{
  "num_hidden_layers": 11,
  "hidden_size": 256,
  "num_attention_heads": 8,
  "num_key_value_heads": 8,
  "head_dim": 32,
  "intermediate_size": 320,
  "vocab_size": 2048,
  "hidden_act": "geglu",
  "norm": "rmsnorm",
  "norm_place": "pre",
  "norm_eps": 1e-05,
  "positions": "rope",
  "rope_theta": 10000.0,
  "rope_fraction": 0.75,
  "qk_norm": false,
  "attn_scale": 0.177,
  "bias": "none",
  "tie_word_embeddings": true,
  "parallel_block": false,
  "extras": ["capped logits"],
  "init": "normal",
  "init_std_qkv": 0.0201,
  "init_std_o": 0.0,
  "init_std_up": 0.0201,
  "init_std_down": 0.0,
  "optimizer": "muon_variant",
  "learning_rate": 0.0137,
  "lr_mult_o": 1.5,
  "beta1": 0.95,
  "lr_head": 0.0121,
  "max_grad_norm": 0.5,
  "warmup_steps": 200,
  "schedule": "cos",
  "final_lr_fraction": 0.0,
  "batch_tokens": 65536,
  "max_seq_len": 256,
  "doc_mask": false,
  "train_tokens": 361800000,
  "max_steps": 5521,
  "dataset": "wikipedia_en"
}
MLP neurons of a small language model. Each row is named by its layer, matrix (gate and up: input weights) and neuron, and shows model dimensions 0-95. Each number is 500 + 25 x the weight over its row's rms, rounded and kept within 0 to 999. Numbers have three digits each. A neuron's up and down rows have the sign that makes its largest values positive.
A block is one neuron, or neurons of one layer that tend to fire together. Before each block is what it responds to, as a language model described it from the Wikipedia text at the highest values.

Auxiliaries (was, be, is, been) and -ly adverb endings that come right before a past participle, e.g. "was later re-released", "subsequently elected", "typically held".
L8.gate20:529544498536494533520527474502471519502472463465526523509494492467519471449485530530499515493492527505462476537506510535470545505477487530517505516552475476502488491531532507502544509567508509492509505483522499539496518522475471479475561536492504539478510522483493476451485458508514541469
L8.up20:555515554495548508472510519504517528484539485526508518492484519456532493522508490455483504497480472507487538501491507487483491489492494478515501533467532505516451494506497499507518504496498512493504494506500474516546452514508479460489485497500518534529480513482509528516493505513479492479
L8.gate83:460490542478496488511521519500464522478517496490516490497474509468553483471473505498469516536543526500504489465501527486514475544489507480512464514500485502539504484505523435464504489497496498484500516508482518517480460514494504491512487582489490470479527493491516523498491460517486483540
L8.up83:540485508460468531528500521517454507445437488509475462498498487526519506471533511530509474448445500501507510535508519493478502479525477480536468466530513496498511493500493526508483507468541462488465516501497543487503526442478510507512509564518465476522541472516468505474481517499450502465
L8.gate120:498509470500485550501501473497437506490496470475540495508531499510513536512498517483480511495449470543493509506500493551467510468472522501506486477484492513455521489457569495486524535548534512497536497463496492515480518507484510502484468511520500450561518501542503477433503481483498528500
L8.up120:481461465517490485486542503519505541483497499510512472484497508512490511490468567503442519479515492516523535497513485480526534514547467464483499513520562500476480503488523535485534530528519482512485489478530515509508550510520441513474509494507486511521468469484503459492521504521530509491
L8.gate123:521437504550494509492518482479529496499472501527515474494486501466467495475499490500491520537497483466467486496494508532520504516478529517497441456513559489489509498447500514481529516529466490531501503481508469497442486518518524476528539517492471492507477461487533507497504520507520510523
L8.up123:504397511548477508496479534548484492502513475533526497476478493516538485486521500501489516515525502503519467493522479537465513526520482493532481520484510488538481472480476516525515509516487486542519490501499489524495510473504512467476475491511476456503502517491541505507515465500479512459
L8.gate136:474554494516508518495524489522505530491472451494500473481549471482517448458515492531458540503487504524516514538446536499537512465468499451485515489463504469474462545486471493511472516492464520475554526495497519525495456478506548452532497502510500525516501486509533486540520499536502515511
L8.up136:484510482517477488470566501498553513498479484462543471500514506479478504482518525494505513490534451479471511521467486475504499503480445473493503491533516551498510485464539512517540539509484497542507460479489469478493512497512474516518516503491528523512523446512490527505478520470454513490
L8.gate192:500490490513493486497520453486494462480499529503500510521505442511519526479492454502518488513581505482516502540480486490515516545523463507506489465527497537460455488477507478480535521495509488462476527523456531436481496452500503501495530522540487489522473508490485495491520477487525441490
L8.up192:536505475483510483508503513454493526454493524483499503510505489513562493494469548503508506444470495501473520505522448481500542501498488492519491489473486479508502475462497538505470515483575477542520515504466514494492493500537497486489499483513498506506492453488495489479518507526497489476
L8.gate282:510470495537465509506464491493447477514478492520492470497548484516528496462464462546487515534450495453509465548536493468495493488540511493509505537468526473467536464528533521457498508522516522488518493500473464477517494487491485486456512503520475531559501517504513489473524523515526488498
L8.up282:505513517521465519487524510468520500473472494493488504543538490469500493481497501507452453469507526468540538509504529475525521479521506533537509513519484495486459500519535485517442488530531505474460495526510508500547501526539500481514483481510493493523468502514485496493475506475528566549
L8.gate294:538555470528524512477507529512491528510482487478446469539489477469491500499467486517484498511496461527516574523525463484490508496502525491508483450499500482532487540502476539495517472505532478487497507511521499474449525489488512509529509477532506445529472497511505478468516478493486476476
L8.up294:490498445520549496528514536499524482493445519488479497515495502478445473505480512515470519472503531503505445517551492521507474511522489477472507454488470510516506464513447542507511527517489496503508471517491520483477519478514462494505485474562465485483503472517518514480495480487463527476

The -ly suffix completing an adverb before the adjective or participle it modifies (widely known, highly derivative, newly trained), plus be, been, most after auxiliaries.
L7.gate265:501459492543444449504481458517511485497538470464470505483513489493504540513478436502506508518513505493470542493504487504478526534508483457492509457460522514515481457458531479512526532518486476500513496520545505514569536491495526464531499488472464517513469507492547461493527459452487516450
L7.up265:450478534492487505491510496507465467528517506455522527547505517523516526465531507536508491487497491476474522523526485473475519545473502503507477512502505501512543476516531481477504546504514524540504467520519452511478502522504486469508502475462504498529504525526496508485485476499494502484

The word not after is or it is, other copulas like be and was, and mid-word pieces such as N-ot-able headings and Tra-ck.
L7.gate201:504510506502509522486476516488446484486478475490566509512520499492487511524505514478535507506478510509429518535501485528513520532495486478518498490503471492489482546511473473513531551516511538531511482459537495519496547490496526493553502465543517511468464540553459512520507488486520459539
L7.up201:476498497512481448478533501468474486502573458471483513539527473524510500486509513516502475561499503469492502549476497471487522488512511514492498463527476507480476471491493505524548506523496516536513450510462491510535467507481510480505514501514457489482515547508481526460534513510498505474

Fires on pronouns and determiners that open a clause or sentence, including split word pieces, e.g. who after a comma, She, Th-at, Thi-s.
L5.gate12:507516548494474479525563515516503519532508539495580491487438488484518452510519490505493504498509477523513492532560496444501473497495544507491523479484519520493519509485488487502513495471503537528502492558505510461495472512499491539482501498516438464475487489506511509530502473515520477524
L5.up12:476521502503510498503535521478482451504484500542492501515510543492444484520494476493531494547542455477457448502494458483527496513486479474534552519503554479465545504485530493529511507541496515494515515456516520533523507513513488488492498549463489483500481492481474532526516505486490474481
L5.gate24:562501522514488482518484489553534496503549485555428484500509521495505496493453527455510491514461505467495551513491496527513519487461480527497502486476531525515544501474487536516440526501502496485483485479520490510484525514524509516535541513494463456521520503461517461511528465469502540473
L5.up24:504468513512483498486444501504509491558519540501482504507501547455475519493494463535489512506529512525537485487503450508483500506493542483501510496506501504500481464443525530503493474472534503505498531474480498494529508501491514446494508492532499486468520495425523489487518436461490515521
L5.gate26:494496496507503501479510482519524508497477505465444474470492495483487466482492505488485511502484496509476486482504450469510526516505491508479447485485505512490501487479544457542524526497488486519515525494511476554507518495458526535501474488540494502510475511488490474489542475464556531520
L5.up26:490479480475509531496499480461485522473469499486494512525477529529519460495503448520466509504512519484531526499503494541435473533509501505516477508489490502510503522489476497517536515492470513504499531502491489549493533502483503488494422485506485496481496505518546525546564481459472517500
L5.gate28:519459530508486505505531502508493495542478484475493528517536531491467519485461480509503496516513513505549487489531478488462528507482468504492500537550526536497507488460496517507495539532535520481517550517504486552487515529485478503480456496477535471510484519484458523483529471528477487454
L5.up28:524513496508502488517448535528515501486510489496517510566507520533490506518474495475498509497507501501519521528512432480499480490514487517525485496518493509446472488446501492469531537478513477457483499480533493505463527489513487521496467499525442504519440524428493516478502495513508533515
L5.gate144:480524475456495503530500517511517475512514512476524508458530497496482537526528457502481461464521499499467490508483469487498452532468506487489486532527480493520498542483482463501509520496462520463475516515493517516509501520532499513512472467447560528562463468532492504533526548474484534486
L5.up144:503472529470462501525518521491475519495472514493470514486499481500501483508473510514450495513546511531516533539485476452493489477509528491483541532512498547467525528540534505544480501470513508534522490483509502511500464486519492516492521478500508474521515527482449522503512482535479486557
L5.gate156:493536502492486472501494542483495511469527478511499478456480519483457486482506476522490509519470484511469515515475481521516499502488474484539489488490504492490470476492477467504533494479446447523502547509524480502532511465510494520477470553496474515549504494490539482512519467532468537507
L5.up156:477530517486521485462491536497534476530522534544502512503514566517495484483458542498509485493501468515477496496528486460509490479511487570488543511545492521520519502481492495554471452530501515476523466493532520473473526520544468495473473492502470464524515500458490508515502537492526531489
L5.gate178:534519503522498495517509515490446536521532472480475496461531520497493525497507494505514523506462493514482521505511514514482491504450499505466480512484527541496494483446498507470484511462503471495509531473505478499469505494510508493510483494505523475490462497428517489487511503516486555478
L5.up178:500495498465484508502512496499492533488495525478509487518465518476531540509499428489505507525483498484460550475495478484505510490513505513502485514520538515458523485495483527530521495502493475542493522491470483505491448457491499491501469520535440462539500497514474515521498513473512500475
L5.gate185:445489522522504539464493511502479512507497494523443487508538481495520493473459488505531512525492492502501471483499506470505515525490542507489515520492516492465513471500461504494489513515487507516493513552490504501496493504507515522512511505471477484475492505516506470546500477478481545459
L5.up185:508513538518514510516451546483498491501476461521460512500576507517501469505522555540479474507500511499458523530504483504532532498475489514503524478518519497474516515477505522481488502464493489486443495513481490546514516505511513487481512542479493511485490510506530485512500496483514470470

Word pieces inside table headers and infobox labels (Po in Pos, ab in Established, al in Managerial), plus biography words like his and younger.
L8.gate51:561495468517499523503490485479506499455500502478541491521510496445470473483486496502547498552461494508450443485517531514499516526503522456489461496499476482451493516504506467485499461498489434496461496485549485536530538486515476483513505489453501517495478474512506489502516501480479519479
L8.up51:493515513490504538521505499469509510510461508452504511526493488492519501494467440501495457483516477478457518477452489552497504475525537510516522531504498489490496480478542479505491496455486484496488487493475551488491489526502494512457485494482449519542472522556517439479514520493511517525
L8.gate66:527472531512509515489525510504479486506512561472493547529489524468477533464491482459541493515509535508512535531466488507500498509528483475523525503475464456486509478493504466547449535486484493479508513484475477491496485513455534486531498474439520471496481513497490506492518520476491475501
L8.up66:514538495480495495548478529496503516523535508531469470543462500512483504490559507469484517537471535552505511493540486491484491520501480517485482528523455474521521509521523492515459530508459510512473492509466476484458504524521516501485495536409492524525482477471490483461497515507501486526
L8.gate148:522523495552497518485530523489489540502493523532527535517473489515483513507502456468539523491484495536461503516497514483549520529497480511450464517517506481483496480494528508514477519486523531544488519457477520463443453471502534490498509507512496480523489470524505500511518518495476488513
L8.up148:498522458470517469528500526544496491540473539505532482527461495507512570532522533511505494496507478491472542474512502516518532448499519519500561479503509467495504524486520503543483482492471450540504514550475496484498500496495466555490473498528492489488487481518529509471483505484488508463
L8.gate191:494515491504478509519536521492552479489485471535451461530523511456542497487489536471511508504552523496489532521499497518475512506486553520519502512512476516513469483524426506517508537514496475519480522523509548500474484472545509466514456488479529483505494481504481489535504507507500516507
L8.up191:511485517453492525520500496524514499528488481517486462542473552505518526487519495476521500529496484512507537508507558465482514522503495493451514500496516495538469531488501484573502513462486493518520469528518523505508542458511497450508508499493515545485486467497510497541480461480472523525
L8.gate224:555496521504491462492480533493471536439490520518514488527500515454516499508498488490529490507502487457517517522538456491536514476506506524488473496488512535548482504530549540493529522499482489521486527530507533532488498501507506480496495486493505551516509521491470476543527524541532513498
L8.up224:537531492473489505509507522518443465472483493523500492503483561471526507485530492498514524485501504518514479508488517479493509464494497540505521492491479528499459499504502527519529506514516464515430458511532516519496470536454553478486495515508497512483538473476471492522498470495528477496
L8.gate235:529488450523469507496473518461511506496492528510531503526516493472495499476540505547505565518503493509496503511484503457487491512490528516510525482495497488475489517453509510527500489498476520554521493481525464523465524537502518489447578482494487520496512478503504495509480478467494495519
L8.up235:458536496489492500481539494509454417540514505466485431493512502499521526487512483546503524520501477522490502520501468489527471503498487536487461472450492512460509452510519502499490497518525544518501540494485509502495463500507515530462481492507521529483498489506472458461508518506477512439
L8.gate272:512487514506501475484507505531521465513522519508491531492483554483532500529503512487441476549475477540520489536454495528478461515471497480468518528513514489462538476549460489495518524501518493486493504502480468489503501550504498439488505516499522469514510476501537517515494499480514458512
L8.up272:493496492518515493511475476441528510467547531480523500524512514527457523491524499540485544538508466506466516513477546506527480499504492490522489519488490533559463470496501459471481459484506508484536501480450468509468511541513476504504502510546531527521530535474458534505494502555476500510
L8.gate301:510510496514491510559471515497463500526565502460427494528482481511483486481453500481524486501503459528493504531540526508553523531522490500522540513476505459525506547527522546501538533474492492465515507458498502491471523514532503488497510534506501433502489495541486501515505519477490489512
L8.up301:486503459486505513476512506531464514486496531483499483510491485549513483489513510506470506538460429488515524512487495545508488496528483501542518516519469474486510434511539513509533509483486523494556534466490510486515488479533514530508485545456552496526506496504498489514495484497493508511

Opening word pieces of a split word, mostly after modals, auxiliaries or subjects, such as sp(end/ent/ecified), st(op/ore), be(st), me(diate).
L8.gate7:534530504490446508513570501538542504471513487521481497510518466513490560495474511495510463493476455498480479465493511479498486463493511513438479519509513520510507511487504519487478567507488525472524478484512485497497521552561541520493509468517524461475523505502485468476514528501509502497
L8.up7:508533505451465518479464521482557486459483495515544506511517563505514500500512524526484432516525495496502510543515452496537470499505525529515506532499504452474539522521477470519502507502540483499480484505509507486534499527516502445500489546474484486511486487512530509464545493513553488505
L8.gate12:552509473496464521463493491506507492510451519512490501483509476485492480514501538455487536538475482468489502521512467492508526488524483517506506489479532524482484496495513515492456527542486476492468479476483521544443485490508471485516479471495524495473520513474510501514448461465540487513
L8.up12:479513478502518466548453493515506528483525511510470445499521519485468537476508499459474475509512531493507484529480534518478531509495520477528495491520583462465476516524504471492518497515457481441478513488497499496543488492524554500446521505493479464569479522474525506475494461514531492513
L8.gate25:490474509463509486493538461485549530477518520461485461500493514496436523505568536527511490496488480550491483503474499547503506501532501477440469500483502515516492471511515482532488480476505511502495537482487479483502508466492499503451495462477551488494524486505507497488519509514498511551
L8.up25:511469488445529484515505485514481505513490492526492504493549525437476477468525515471474462481491475521530522496483471440529515525492545458500464502499465530510513485517489509527509505462520460467502479463480466502480530534499512494476472510535499480543522520525486462522493496503499511488
L8.gate26:503479528522536488497514473518490528494500520512528522528477417497475485483516529529521498584532506502473503468505483535509475487510516486495480488482537498505512435497498508532498517461492557460498508479502504514511453489498541498464486481475494489511494550541505466429476469531500503504
L8.up26:509537456507512492499512502467515536497456458515559530482523467461487520446529487439457488512508495518432470525524487464502518469480486498498501504501516515481487473498515473483517463519530458476526493526521503529497516489533502523498545497471493515509531497446522496467504474447493469498
L8.gate38:538502469485505506513492541508477484468451470461523486533492508565488482471489493476491512525532477483485475564493514470489471477480508500531491448473551496503524444523491490491524475489474513491570528473495480506488484486508547472493514495476494498565472515500499458462500487500525478523
L8.up38:454482507479501574487465467486543511473463486536507510540508523525555477507478498521493508535501487463478512479490506499499511468517502536517521514491533520509511518463521555461494495506512536481482486492504493501514479491506514502446529543501544535493476524471522482490521459446508491531
L8.gate184:508539529538496502522521489502495534478483447513477514448520497493474543514495448500522581520534435516462449487505513493492507493476470491461492501508487495541479484491467494480500445480498537501517473472515526507531461508524502466525458519448494467508487460502522512518530491497474491516
L8.up184:514445484471479461538545511488512547503523524492485509521478524508479531478494468468515524474491454486506464533535479482558502493527479544494503497496492443479514515512505512495555438493489489492511471512503546506465474489487536485483501508536506463474440538476515530523496525467508478545
L8.gate189:477530443545463493514502502524506486512496477493508510497514477460480499497507499495481543536535485510475511536518477559479489526505541467527492513479503520493499505478467509497491518481482525439502483494519504487520514482507511520454483517455493477464540507502480522521523491520542489513
L8.up189:476560485505500517514492486525530514521468499500492491495516492488521475511530503499495513471492501527465537525443534475470505501533501488501449480494492520485520496439539457511468478464540509475510469508492520494497527464462545468489505474513530494509534471524492515495461506495467514505
L8.gate295:481509485563466447467561495543459550516493490532519526493534505539502505488531493469528512517494515489500473518473485499493488499495486474540520505533538477496466534467539461524479529549478503531503498470493475515515487538522513479523482506521480477535495479493535474510518499482516489536
L8.up295:508511478498468511492462498501503475487506497493523513471481509482472546476500517507493490526507476484460514516513504476442513550541456523507436500490513493473539494550478426511524523450513478538520473481512511485520554467507538518482508497512504507490512513537523493492512548496514509504

Final tokens of Wikipedia section-heading titles between == markers, such as Biography, Early life, Distribution, History, and closing = marks.
L7.gate14:492500521529494529549546489464540523508495499493543530492492487499501482485501481517564508515501503513497505485499492486552499510526469525489459523489487431490497460458528494509548523503493478494443499485514459504482458511511505521469519445509499490539538492443470490519506517492482483482
L7.up14:524525497487505478512506466498480532504534520509498513505510473442498511468525508502548521491503487508491493464498529459495511522490514486520519467498467519475528489533513526489558484480503483494511500502528498518513474466460524514485540497481498568508484485491501527500535515505562520513